Weights of a small GPT-style language model, trained from scratch on English Wikipedia: rotary positions, untied embeddings.
MLP neurons of a small language model. Each row is named by its layer, matrix (gate and up: input weights; down: output weights) and neuron, and shows model dimensions 16-79. Each number is 50 + 15 x the weight over its row's rms, rounded and kept within 0 to 99. A neuron's up and down rows have the sign that makes its largest values positive.
After each neuron's rows, "fires after" lists the tokens most often just before its 100 highest values on Wikipedia text that the model never trained on.

L3.gate1670:47 40 33 69 56 34 55 39 56 57 36 53 46 60 64 33 61 51 46 53 35 56 49 54 35 42 40 87 63 41 40 48 56 39 34 55 26 59 48 30 49 60 80 29 58 54 50 41 59 77 61 51 40 46 66 29 52 42 39 10 52 51 69 25
L3.up1670:77 50 42 34 52 55 60 37 48 60 10 49 60 75 60 26 29 51 52 57 30 47 61 52 71 45 69 36 39 52 49 37 32 63 64 54 59 63 51 60 57 69 80 62 63 47 47 62 46 60 34 35 48 43 76 36 36 66 37 53 47 49 28 55
L3.down1670:79 49 52 38 36 63 57 70 58 26 54 43 31 57 52 55 59 27 63 59 57 66 53 47 71 39 42 46 54 49 51 47 56 54 52 55 33 31 42 71 25 54 60 38 52 56 58 16 50 47 63 36 42 67 64 59 43 32 48 36 44 33 23 78
fires after: " (", "-", " \""

L4.gate1287:56 39 45 43 54 56 28 58 60 49 38 41 15 46 59 13 45 64 39 35 72 60 64 87 50 54 67 61 39 68 53 41 67 81 41 73 50 54 40 51 77 52 53 29 29 36 73 31 68 44 49 70 43 22 39 41 45 49 55 74 31 44 38 32
L4.up1287:67 57 44 50 63 42 58 43 59 42 68 49 35 57 72 60 37 75 23 65 20 54 56 39 54 47 40 20 63 71 60 19 68 43 58 72 45 63 45 57 28 53 52 30 27 37 69 47 77 43 31 32 54 54 39 67 30 39 43 76 35 27 31 68
L4.down1287:62 39 80 72 40 56 55 44 43 43 27 49 61 21 59 49 38 39 65 89 50 13 29 45 48 66 74 55 44 43 34 62 21 35 56 26 46 73 77 58 38 48 39 30 38 63 59 55 46 36 39 60 57 53 45 52 68 62 14 57 65 62 62 51
fires after: " the", " a", " A", "ale", " The"

L3.gate1087:63 51 37 51 28 42 50 61 74 61 65 63 48 52 27 68 40 59 65 57 37 67 44 67 53 66 42 54 53 55 17 60 67 64 23 34 27 43 43 52 49 62 31 55 58 50 59 43 77 26 52 65 43 45 54 46 44 56 51 32 38 30 46 67
L3.up1087:37 51 59 49 21 44 45 34 42 50 35 52 66 62 79 44 70 45 34 54 47 60 63 59 72 47 28 49 87 45 36 55 58 60 41 51 13 76 52 47 41 27 63 19 51 64 47 22 22 53 53 75 63 39 60 57 64 83 59 49 52 34 57 39
L3.down1087:63 35 46 39 64 49 37 49 48 51 57 40 49 59 34 27 18 63 49 64 40 78 60 72 40 44 60 53 45 46 47 45 44 88 57 67 70 44 44 40 43 80 34 47 76 47 81 58 59 68 48 54 73 34 53 66 49 72 39 71 51 35 67 32
fires after: ".", "%"

L3.gate1726:55 55 19 41 49 72 72 25 50 66 53 36 54 68 35 44 33 67 66 38 22 46 86 48 78 37 57 56 82 57 58 42 72 76 21 46 62 53 37 59 49 59 43 66 63 41 54 30 47 61 48 41 63 69 43 66 43 30 51 35 52 13 57 43
L3.up1726:53 63 32 73 48 51 76 49 77 57 56 49 70 63 58 39 64 49 24 48 57 58 46 08 69 21 31 43 69 70 58 40 36 52 51 60 44 38 67 62 54 40 97 31 61 52 61 27 42 50 27 70 74 53 43 56 61 45 51 41 51 31 58 60
L3.down1726:42 33 46 60 50 59 41 25 60 65 41 51 67 53 52 99 55 61 62 65 42 89 58 56 45 54 57 33 53 44 68 75 28 53 04 43 84 36 63 48 69 57 40 69 34 49 38 20 38 32 35 33 65 47 65 24 59 23 57 43 48 40 57 43
fires after: "=", " =", "."

L3.gate1915:68 40 36 45 52 59 40 38 43 65 44 58 42 61 56 66 41 39 28 50 27 37 76 43 67 63 67 28 34 54 33 41 47 63 68 40 50 38 52 77 48 79 45 42 54 68 38 58 39 13 37 39 16 55 14 60 32 27 42 45 50 45 55 38
L3.up1915:42 62 58 53 50 55 52 53 42 33 49 68 45 56 36 55 40 64 62 51 37 28 65 63 58 62 49 56 50 66 07 50 41 33 50 74 41 67 14 74 32 38 45 44 28 46 54 73 54 99 41 43 59 59 44 60 44 60 41 56 13 46 56 63
L3.down1915:45 25 49 55 28 47 45 32 41 47 55 73 62 64 51 43 39 40 54 46 27 64 55 35 44 18 59 59 55 42 34 76 51 49 58 45 52 98 38 55 36 72 60 53 50 36 53 26 49 23 55 47 38 50 37 54 60 40 62 79 64 49 54 52
fires after: "|", "-"

L4.gate305:55 41 53 70 54 63 56 69 67 65 59 59 34 40 28 65 62 33 37 38 41 49 39 62 64 41 74 48 51 65 72 21 36 50 08 40 36 34 59 55 71 53 29 54 27 56 45 52 60 62 23 61 53 48 47 69 27 47 51 49 41 57 59 48
L4.up305:51 71 34 73 54 36 47 71 44 34 48 36 58 33 37 22 41 80 22 22 30 53 38 39 76 49 56 77 64 65 50 40 58 26 57 68 30 33 51 40 42 53 61 52 48 70 72 29 68 47 17 35 44 57 51 40 42 56 20 48 59 49 50 43
L4.down305:48 48 47 46 33 74 32 41 55 44 48 66 61 52 31 62 65 34 53 76 44 36 52 43 55 69 31 28 44 62 44 44 46 49 44 41 18 54 33 35 49 52 42 60 48 53 37 26 34 45 69 42 47 24 56 60 46 30 55 50 61 59 31 32
fires after: "=", " World", " War", "V", "S"

L4.gate1046:34 68 49 85 30 49 57 47 45 62 28 82 44 54 34 50 50 45 66 40 56 74 53 49 59 41 55 60 26 37 54 34 61 60 90 42 21 74 35 46 49 52 43 75 57 67 91 48 20 57 44 42 71 56 44 41 56 48 46 48 47 69 47 41
L4.up1046:47 58 27 52 50 39 29 55 24 70 73 46 57 33 60 63 74 69 64 59 78 55 56 77 50 22 48 79 33 41 43 68 45 67 63 47 33 43 59 42 44 31 63 72 55 52 61 30 62 56 50 47 47 69 24 51 44 37 65 67 50 43 43 34
L4.down1046:60 46 59 45 44 52 44 46 50 26 30 46 40 64 46 47 31 45 51 37 28 47 59 29 52 68 41 51 45 57 66 38 28 32 71 19 60 58 64 63 56 65 48 41 56 45 70 47 31 66 64 62 52 63 35 28 38 53 47 47 66 33 29 63
fires after: ".", "\n\n", "\n", "th", "ca"

L3.gate39:47 48 79 47 48 57 61 30 47 51 39 55 42 47 59 31 32 65 56 55 39 53 47 54 74 57 42 57 57 71 66 78 40 25 44 85 46 43 24 42 35 21 37 50 52 52 56 49 55 57 49 60 50 16 54 37 46 46 56 57 28 54 45 34
L3.up39:46 35 56 57 33 23 38 27 45 62 64 43 65 64 61 42 41 56 67 31 48 39 62 47 57 28 72 66 46 36 43 38 49 64 36 64 32 32 52 53 56 57 46 67 83 35 54 36 54 65 52 57 62 44 36 59 46 52 44 51 30 55 68 92
L3.down39:55 37 40 45 47 54 77 56 31 50 53 75 34 46 18 37 25 58 19 43 49 74 63 65 65 66 61 57 39 32 90 53 71 45 64 49 59 61 24 60 51 30 29 40 41 50 55 43 36 37 30 59 41 27 35 34 38 34 62 38 64 30 41 68
fires after: "\n"

L4.gate277:68 67 81 52 17 82 69 57 65 70 43 42 42 48 50 47 34 44 79 36 34 43 32 27 43 52 51 88 51 46 26 56 43 57 79 41 58 50 41 38 70 32 64 53 76 64 48 71 48 50 61 50 43 56 49 33 30 33 41 74 50 52 90 64
L4.up277:65 51 47 45 40 42 39 45 25 34 43 51 42 53 59 67 63 65 36 46 36 23 45 57 83 49 58 48 83 58 31 62 49 54 62 65 61 46 72 50 30 31 65 34 46 51 22 59 35 54 64 46 57 69 68 36 54 44 49 69 48 26 60 56
L4.down277:38 56 63 50 55 63 47 38 45 36 47 44 66 48 19 63 39 53 58 59 38 48 50 57 73 70 59 40 25 30 39 29 39 52 39 43 25 20 60 41 46 46 42 52 65 51 43 41 44 35 43 95 77 40 47 44 71 59 46 75 43 66 61 81
fires after: ")", " |", "%", " D", " ju", " att"

L3.gate1748:65 36 44 49 32 50 55 38 50 16 54 54 71 53 74 51 76 46 21 40 37 41 40 70 67 37 56 84 43 52 57 47 34 41 36 45 49 47 31 58 46 39 97 07 48 76 49 54 71 31 28 43 33 46 50 46 56 34 48 61 48 44 39 46
L3.up1748:76 53 70 68 38 44 58 60 39 36 38 44 35 54 50 51 58 44 20 47 49 38 54 85 54 62 62 78 43 33 66 54 79 52 43 48 50 56 44 49 09 66 45 34 52 25 57 39 59 56 52 74 53 45 56 44 56 57 34 55 66 77 37 58
L3.down1748:36 09 60 39 74 69 51 99 45 48 37 71 49 39 41 26 63 59 64 58 42 64 60 62 48 49 46 54 59 50 34 71 54 63 55 32 56 41 43 41 72 58 38 48 47 64 46 53 56 31 42 47 14 69 47 51 58 39 33 70 47 36 65 60
fires after: "\n", "\n\n", " comp", " elect"

L4.gate1027:43 56 40 54 66 80 63 10 44 63 46 40 61 35 26 68 72 59 67 77 36 63 34 46 55 64 41 36 26 10 48 59 42 48 40 46 46 55 39 54 72 41 37 37 61 30 47 79 76 53 63 54 69 67 67 47 27 45 67 80 44 35 58 58
L4.up1027:39 34 45 23 59 80 49 29 47 37 29 42 29 38 58 77 47 74 41 60 32 71 53 57 54 50 25 61 43 46 54 67 42 50 70 50 37 46 63 50 63 60 34 28 42 63 23 33 52 51 70 65 87 81 42 30 78 26 34 44 58 59 46 01
L4.down1027:54 40 68 38 64 25 39 20 43 22 75 59 73 66 58 28 44 46 56 47 48 47 44 43 76 33 52 57 45 41 31 52 83 41 72 62 47 53 44 52 53 58 60 73 35 52 52 53 55 60 61 57 49 53 70 73 32 35 47 72 61 40 41 70
fires after: "–", "-", "du", " War", "ho"

L4.gate1955:33 58 29 57 61 39 59 34 57 69 58 46 39 77 40 44 30 84 07 50 51 50 57 50 47 51 68 47 59 51 49 42 57 51 32 46 59 57 62 96 52 55 51 55 50 36 50 37 64 44 34 33 50 37 68 63 40 85 49 30 62 67 66 51
L4.up1955:45 66 65 45 35 30 43 60 41 41 32 44 57 60 62 51 40 34 58 20 73 42 36 48 56 65 27 48 38 69 43 72 40 36 10 55 29 49 49 56 54 44 32 44 45 57 45 58 48 58 49 42 49 45 47 37 50 51 72 51 39 62 40 27
L4.down1955:46 67 47 54 58 60 41 70 47 58 46 71 34 66 52 55 71 57 23 73 55 47 33 56 60 40 40 56 46 52 52 57 25 58 49 73 43 26 54 69 54 17 60 71 56 52 35 29 59 71 24 75 63 36 68 50 50 20 33 27 15 53 54 38
fires after: "|", "\n", "-", " |"

L4.gate1705:57 65 49 70 30 59 60 73 46 48 82 61 54 34 39 55 54 36 44 28 45 69 78 58 60 53 37 61 67 65 51 35 45 53 60 21 55 40 41 61 50 68 57 32 86 58 34 29 61 58 61 43 45 12 86 48 55 61 21 79 36 61 37 95
L4.up1705:64 73 26 39 30 61 10 51 16 38 36 38 80 63 26 60 14 68 51 64 69 50 32 53 63 75 71 62 64 50 40 46 30 64 26 38 50 49 43 64 45 39 60 38 42 32 77 35 44 30 59 44 43 50 37 33 44 48 26 53 43 52 64 37
L4.down1705:28 42 54 77 55 52 73 70 77 63 67 45 32 66 56 56 66 28 45 41 39 58 84 17 52 33 49 55 43 52 52 29 26 83 44 51 45 58 43 44 72 53 37 32 67 69 59 54 65 21 51 48 37 33 60 56 64 58 46 45 81 23 43 54
fires after: ".", " |"

L3.gate1472:38 24 49 61 55 35 45 57 60 62 57 43 66 22 85 20 57 71 43 32 52 56 51 58 66 38 24 30 81 68 39 50 52 32 45 35 55 45 64 48 61 49 46 55 57 46 67 29 52 48 25 56 56 70 41 55 34 46 41 63 59 48 64 64
L3.up1472:40 52 37 49 29 46 44 66 31 34 52 70 48 17 67 29 54 15 49 55 34 58 56 49 58 43 46 43 58 59 58 43 41 62 52 69 49 59 45 21 27 26 72 68 47 60 37 21 33 38 65 23 46 54 58 63 32 39 51 76 84 37 58 15
L3.down1472:26 57 64 07 21 37 61 64 55 56 58 67 25 38 68 78 63 53 62 35 70 47 52 47 62 38 34 46 58 48 59 52 54 49 48 56 49 58 44 57 41 45 71 75 45 38 50 35 45 45 63 71 53 57 31 38 55 54 59 54 71 66 14 23
fires after: " |", "|", "'", ")", "-", "."

L3.gate1452:77 61 75 56 71 51 51 17 50 28 57 76 50 60 34 66 69 35 43 36 16 48 61 73 40 45 50 62 30 83 33 43 41 37 26 31 50 83 35 61 57 32 71 48 55 77 64 45 51 41 32 33 43 24 53 37 53 40 62 41 45 58 10 43
L3.up1452:50 10 76 64 69 50 30 45 77 60 26 56 46 70 62 61 73 42 57 29 42 63 59 43 64 48 55 36 44 74 40 45 50 78 79 46 39 83 67 26 45 44 49 62 53 57 74 46 52 51 26 33 35 38 55 53 66 59 54 33 50 41 69 37
L3.down1452:37 45 37 60 74 59 26 47 49 51 30 33 45 54 42 60 54 21 36 64 49 27 12 52 57 83 62 40 50 53 54 26 53 43 67 62 25 64 42 62 38 70 45 52 34 40 44 57 86 45 48 58 35 41 58 70 68 34 47 55 57 51 47 53
fires after: "–", "19", " su", "-", " Su"

L4.gate1880:19 46 33 51 37 53 41 56 59 65 62 48 42 44 48 40 34 51 20 52 49 35 59 52 66 58 76 61 49 33 56 31 46 42 46 27 54 62 48 56 62 42 51 10 42 54 61 29 59 33 56 50 58 60 44 54 49 53 39 44 53 61 46 58
L4.up1880:66 29 58 45 47 50 24 35 35 55 38 35 68 45 50 47 70 50 49 51 58 40 75 55 45 62 38 68 37 52 45 48 52 53 57 90 39 52 56 31 61 24 34 61 55 54 63 83 43 53 59 46 62 29 59 17 34 69 51 38 44 59 60 45
L4.down1880:49 40 68 53 59 39 39 59 46 31 28 21 48 30 77 56 35 49 57 64 66 71 53 54 55 51 35 48 50 50 65 52 42 40 42 52 73 47 59 52 27 60 43 60 28 50 46 31 48 25 72 53 68 70 59 43 64 48 63 27 54 50 60 26
fires after: " |", " the", "|", ";"

L3.gate135:50 30 40 51 58 60 68 60 62 48 40 43 47 51 48 44 61 66 66 34 34 51 33 33 38 73 40 44 43 63 72 61 44 54 35 68 34 58 60 61 49 68 50 59 52 68 47 58 28 48 51 23 61 21 60 13 36 37 14 19 20 69 55 48
L3.up135:51 76 54 37 44 54 30 54 56 53 37 47 75 68 69 52 50 44 33 21 38 42 48 56 46 40 70 45 55 76 66 41 33 72 46 47 26 43 61 47 41 54 56 55 36 48 67 55 49 71 38 37 20 60 27 43 76 26 23 56 73 32 55 66
L3.down135:53 36 55 41 41 52 45 80 65 58 57 40 43 68 52 50 65 16 33 68 51 43 17 50 44 51 44 70 41 35 51 68 35 64 32 32 44 74 45 58 56 40 39 37 66 77 41 53 68 85 79 59 03 40 56 40 42 64 40 67 64 51 38 54
fires after: "-", " one", " some", " many", " \"", " all"

L4.gate1230:41 50 67 66 51 64 64 58 36 50 46 68 62 29 58 63 54 33 62 85 61 22 67 56 37 53 59 70 27 65 57 50 23 67 48 51 55 52 37 36 48 40 61 65 92 50 67 63 50 34 48 63 58 50 40 38 54 39 67 47 30 61 47 17
L4.up1230:57 49 24 49 27 41 52 70 22 55 40 39 55 43 36 73 44 58 50 35 58 26 47 48 66 81 64 77 60 34 35 39 25 39 64 43 51 32 45 29 69 30 54 75 60 64 43 37 46 62 49 18 37 48 68 62 54 60 67 45 45 43 66 52
L4.down1230:38 61 94 57 37 55 69 37 39 48 16 52 28 54 45 54 90 40 57 57 29 47 62 50 45 51 44 53 44 27 40 49 49 49 33 27 41 46 60 63 63 38 83 83 44 68 37 49 58 35 51 50 64 34 41 42 39 48 50 65 55 44 21 67
fires after: "=", ".", "V"

L3.gate966:50 50 65 42 40 54 62 33 56 70 51 59 60 39 38 52 52 43 59 64 49 63 73 57 45 43 53 65 43 54 38 80 56 51 61 54 58 52 29 58 57 59 44 37 66 61 43 36 67 60 34 51 84 56 61 52 59 27 38 96 49 72 73 56
L3.up966:53 35 22 58 61 56 37 53 75 78 65 25 52 72 47 54 38 36 14 43 59 51 49 42 52 50 33 45 42 33 15 63 70 47 42 73 67 67 34 39 44 45 39 77 63 66 47 47 31 73 53 57 33 53 87 55 46 56 68 34 43 54 20 40
L3.down966:49 52 39 57 66 47 35 48 52 50 47 58 41 58 59 47 29 55 46 54 55 67 40 32 39 64 59 66 34 47 31 33 66 45 64 73 48 49 62 65 44 18 66 52 81 20 44 39 60 53 48 27 55 55 34 66 37 70 29 37 84 45 44 41
fires after: "|", "\n", "′", " la", " Gul"

L3.gate1392:56 56 33 39 52 70 50 56 55 30 50 10 84 60 43 79 47 35 55 32 43 61 64 34 59 59 70 38 45 48 34 54 71 64 28 64 20 32 88 38 57 54 43 90 74 70 30 36 47 60 47 84 23 61 47 64 59 53 42 42 54 62 42 57
L3.up1392:63 61 11 51 54 60 51 67 69 65 80 48 65 64 27 61 37 65 36 61 87 42 50 59 57 46 59 28 35 60 48 53 37 80 57 40 27 42 53 79 47 33 52 49 52 65 61 54 63 28 34 30 37 45 42 62 56 47 25 43 55 46 37 34
L3.down1392:46 45 41 22 34 63 50 40 60 29 43 67 67 57 54 32 71 60 55 55 45 62 66 42 51 71 50 53 37 54 48 44 59 57 58 33 49 45 51 52 45 41 67 52 37 44 65 61 55 42 48 64 64 67 29 54 59 45 42 35 49 39 65 49
fires after: ".", " B"

L3.gate1229:53 36 63 44 48 60 64 50 47 62 53 10 44 32 45 57 45 20 59 36 42 42 46 35 37 64 89 55 24 43 62 36 21 68 59 73 22 57 57 25 57 49 32 40 42 30 45 49 61 33 42 65 42 56 57 65 65 37 67 44 43 64 49 48
L3.up1229:44 59 46 49 49 73 74 63 44 64 55 31 45 39 16 62 46 11 84 65 45 87 53 45 60 55 80 46 40 76 68 26 51 61 81 71 46 85 83 55 62 49 35 29 26 51 31 43 30 35 30 42 48 53 62 41 55 25 44 45 35 51 42 46
L3.down1229:62 53 30 22 52 41 46 56 29 57 36 55 40 72 25 55 51 68 46 27 44 47 51 62 44 42 21 74 27 42 74 36 57 50 41 51 45 75 20 83 46 41 65 65 54 65 59 40 63 42 30 28 73 68 53 44 58 16 42 51 35 14 55 43
fires after: "=", "."

L4.gate929:55 43 56 40 63 50 49 30 56 74 51 43 57 54 46 57 46 48 35 66 60 69 52 66 48 49 37 50 36 26 42 72 24 37 36 59 56 54 30 43 58 39 56 30 53 37 59 75 36 53 46 26 60 06 26 60 57 56 49 71 74 57 17 58
L4.up929:54 33 39 54 59 23 52 48 77 56 63 66 77 30 69 65 65 43 76 45 45 51 70 33 48 33 74 38 60 57 60 63 61 25 54 30 49 54 56 78 67 64 22 62 44 53 66 51 48 48 53 49 59 92 57 11 48 51 53 65 86 33 72 57
L4.down929:37 47 70 61 62 31 59 84 44 30 41 48 70 48 71 51 60 41 19 64 53 21 55 69 64 91 50 49 32 84 35 56 52 62 32 48 34 69 59 60 59 42 30 59 44 22 38 67 29 40 38 40 53 59 37 57 54 51 64 48 46 40 52 57
fires after: "-"

L3.gate2018:31 32 45 55 33 45 52 58 55 61 39 51 37 45 58 45 27 32 22 61 28 49 60 38 61 49 38 40 36 40 55 33 45 53 65 68 54 62 19 68 35 26 58 38 41 52 69 72 59 61 67 56 14 37 52 40 42 65 41 47 68 52 47 78
L3.up2018:57 62 41 52 42 58 47 77 37 37 64 32 86 46 32 61 77 62 46 57 35 42 59 53 51 43 38 43 90 13 55 57 50 19 60 31 38 43 55 37 52 43 59 22 58 60 38 64 72 59 86 56 38 46 45 65 63 32 46 50 57 81 44 35
L3.down2018:63 56 58 67 68 79 69 68 23 27 40 39 39 50 16 13 51 51 32 43 32 44 55 88 43 52 53 38 45 76 61 83 55 50 31 52 54 56 48 36 59 28 44 62 18 50 49 36 72 26 49 56 36 61 47 36 70 71 43 34 59 76 58 42
fires after: "\n", ")"

L3.gate698:43 36 39 46 48 38 62 28 52 54 65 70 86 35 36 59 59 36 37 66 30 62 32 54 53 41 22 32 53 25 39 55 54 61 36 72 35 43 37 56 33 41 52 68 38 19 55 43 60 63 56 66 51 45 50 43 47 32 66 27 36 47 33 31
L3.up698:42 87 37 88 55 24 25 61 44 63 58 44 60 35 47 69 64 38 29 70 59 42 71 63 33 35 69 89 31 25 52 47 59 49 52 66 35 62 45 54 37 32 62 67 67 61 61 79 59 45 67 46 46 52 47 27 60 48 57 68 45 69 56 42
L3.down698:53 60 04 41 44 46 50 39 64 45 43 30 58 58 37 55 43 37 59 59 39 68 32 38 45 53 49 42 42 74 52 60 42 54 43 49 33 42 56 51 20 39 46 46 34 48 46 53 52 64 61 40 52 48 42 43 54 60 57 52 59 47 26 53
fires after: "\n", " H"

L4.gate873:58 35 33 46 45 62 59 53 62 80 56 75 47 51 58 72 36 54 39 73 22 67 24 63 32 35 85 60 16 82 57 41 47 45 37 79 16 67 57 69 50 40 31 39 70 68 41 57 39 46 39 64 64 21 34 60 36 50 47 34 36 56 15 57
L4.up873:58 57 18 26 58 51 53 60 86 13 51 62 45 56 18 39 47 55 31 55 30 56 74 47 54 23 30 45 38 65 33 54 68 85 41 30 50 55 50 55 41 31 17 54 65 69 36 74 59 77 41 44 76 36 62 43 57 59 83 34 36 47 40 64
L4.down873:34 54 43 63 68 62 43 17 46 30 70 72 65 01 80 77 30 53 71 61 34 21 37 34 31 36 56 26 64 23 55 36 48 61 45 52 59 31 46 22 27 73 30 34 34 42 32 56 28 45 76 22 68 55 68 56 45 59 38 56 24 64 58 68
fires after: " the", " The", " a", " W", "The"

L3.gate1058:85 36 49 69 49 60 21 50 76 37 74 39 20 53 55 59 80 91 68 44 33 62 77 35 54 48 32 38 59 34 41 44 49 60 45 55 50 57 68 63 62 62 49 87 39 46 70 38 58 45 64 59 76 31 73 52 48 35 55 47 55 34 36 62
L3.up1058:48 42 70 35 42 63 63 43 31 46 67 44 73 21 57 56 47 77 29 66 33 58 51 40 43 54 65 43 72 95 57 54 43 42 74 55 48 57 70 31 70 88 51 46 57 38 78 56 46 70 53 70 27 34 61 74 40 45 34 64 37 46 52 53
L3.down1058:49 47 72 50 51 67 65 63 65 30 57 53 38 65 69 45 38 48 45 50 59 53 47 64 50 49 43 56 63 61 38 63 52 55 48 58 63 30 51 64 51 62 35 63 60 32 62 43 79 44 26 53 66 74 76 32 45 50 27 36 74 68 73 43
fires after: " the", " The", "c", "s"

L4.gate265:46 43 37 55 48 41 49 52 39 48 78 80 66 72 77 62 30 56 47 49 30 62 60 53 53 61 62 64 55 37 45 66 60 62 77 73 45 81 44 51 55 22 70 43 53 74 45 54 54 40 42 39 71 57 73 36 53 47 48 39 67 57 28 49
L4.up265:33 70 32 77 43 44 75 32 49 48 44 54 48 50 36 16 38 60 53 28 46 42 51 49 40 58 59 52 58 33 42 46 38 62 48 56 55 42 52 32 25 75 48 44 50 61 60 43 64 66 50 35 87 49 69 64 51 45 46 53 59 61 28 42
L4.down265:66 56 68 26 59 40 50 27 62 47 41 62 54 63 47 56 36 46 54 31 63 49 38 34 48 58 37 36 46 36 20 62 73 79 53 41 45 44 62 75 79 75 65 66 49 51 38 46 60 62 57 58 47 19 87 62 43 46 31 55 32 56 47 38
fires after: " (", " \"", "-", " her"

L4.gate965:54 37 54 36 63 43 61 77 28 55 58 35 74 53 87 42 57 54 66 69 56 51 56 25 42 69 57 47 22 62 50 47 36 32 62 52 54 24 41 75 42 28 60 57 58 53 30 62 48 33 29 48 58 68 36 66 36 61 48 50 53 61 49 75
L4.up965:57 67 50 29 91 52 62 54 49 38 53 55 44 50 31 53 36 72 52 53 25 32 52 38 58 81 44 42 40 58 59 50 41 44 45 24 52 46 47 29 39 78 62 34 31 53 83 62 25 72 56 46 47 75 67 56 51 48 48 47 44 36 60 24
L4.down965:49 47 48 33 39 16 39 52 40 52 39 30 33 56 43 13 68 56 27 36 71 47 43 39 55 64 45 42 56 53 40 51 65 65 69 35 72 61 35 56 34 59 32 56 59 56 39 70 59 59 83 55 45 46 39 30 39 56 23 54 78 29 42 23
fires after: "-", "ha", " Sh", " his", " Gu"

L4.gate1590:58 56 19 52 12 69 14 42 49 38 54 56 76 45 33 26 53 32 58 29 54 59 62 69 48 61 74 54 26 52 64 38 24 59 67 88 59 63 37 60 86 52 45 36 43 38 49 23 56 47 64 61 39 44 34 55 59 38 51 45 50 39 60 57
L4.up1590:60 48 38 71 47 39 51 39 55 60 31 30 57 45 40 55 40 54 54 23 56 58 72 31 40 57 55 81 48 49 62 48 38 72 42 53 50 63 68 30 76 39 55 55 20 41 49 48 53 58 81 51 38 58 23 44 68 45 65 08 40 44 76 38
L4.down1590:34 57 37 64 55 15 81 46 56 37 32 60 58 66 24 43 51 29 49 79 56 46 68 39 53 49 50 65 41 62 33 16 54 60 42 68 56 71 65 38 41 50 72 31 62 35 41 10 36 34 33 40 50 36 41 45 51 46 57 34 57 58 51 58
fires after: " as", "=", " became"

L4.gate422:13 74 22 68 20 29 70 63 32 56 34 43 65 53 36 46 38 40 72 38 42 67 36 58 68 49 34 52 51 50 38 47 57 48 34 30 57 40 67 65 62 53 47 67 58 70 64 40 44 61 49 51 58 57 81 63 32 23 65 24 65 76 55 59
L4.up422:45 56 27 55 54 57 33 31 59 21 49 37 55 48 52 34 56 53 62 45 54 62 70 37 33 49 41 64 36 48 52 27 59 42 47 42 31 54 67 51 59 39 48 54 36 55 72 39 63 61 41 29 59 63 41 70 63 70 45 59 56 45 65 41
L4.down422:50 51 54 62 65 50 58 54 39 51 38 46 37 74 75 54 31 44 48 42 44 71 49 69 42 61 44 61 85 49 45 94 30 66 60 51 87 78 24 39 54 60 48 52 57 64 27 58 64 46 30 42 54 58 51 57 46 36 41 20 66 76 52 52
fires after: "="

L4.gate25:35 53 85 41 67 56 65 66 86 28 49 52 49 48 54 34 58 67 66 31 36 58 57 52 48 27 31 36 36 41 60 45 29 70 66 39 51 59 64 50 74 50 64 52 66 73 59 38 46 61 50 58 28 59 59 15 39 37 64 60 51 59 49 45
L4.up25:56 47 70 46 44 53 61 47 65 32 33 56 56 35 19 39 75 25 78 52 39 47 29 54 47 39 08 69 53 62 52 40 35 38 34 50 62 46 49 42 34 66 45 51 57 60 63 61 33 77 43 46 47 52 49 54 49 65 42 51 31 67 57 49
L4.down25:69 31 72 46 42 38 65 29 40 47 56 48 35 38 30 56 21 73 29 46 52 88 51 52 44 46 54 62 52 65 64 60 45 47 53 55 48 72 46 47 15 65 76 52 53 68 49 35 46 67 41 51 55 28 55 63 36 45 62 56 45 65 63 61
fires after: " (", ")", "′", " |"

L4.gate621:47 28 18 48 39 48 21 36 51 48 52 61 44 49 45 73 67 41 52 51 29 56 54 51 48 68 25 28 62 47 39 78 38 51 36 54 56 35 60 35 44 22 56 66 36 44 56 83 47 39 46 49 45 32 44 48 33 41 54 57 34 45 12 47
L4.up621:56 54 45 77 49 25 50 62 69 70 86 50 55 44 49 31 35 39 40 49 42 35 73 21 48 64 63 68 57 44 67 19 36 60 57 55 42 43 31 45 46 23 83 44 35 54 35 55 63 46 55 53 64 56 50 80 40 50 49 41 73 66 43 53
L4.down621:91 43 46 51 33 51 50 46 58 46 38 73 54 56 67 62 62 53 47 53 49 42 44 52 30 41 21 82 38 57 78 47 47 68 45 59 45 37 50 32 85 43 48 49 57 32 31 55 42 59 33 56 50 68 59 67 51 43 48 21 78 60 62 43
fires after: "-", "|"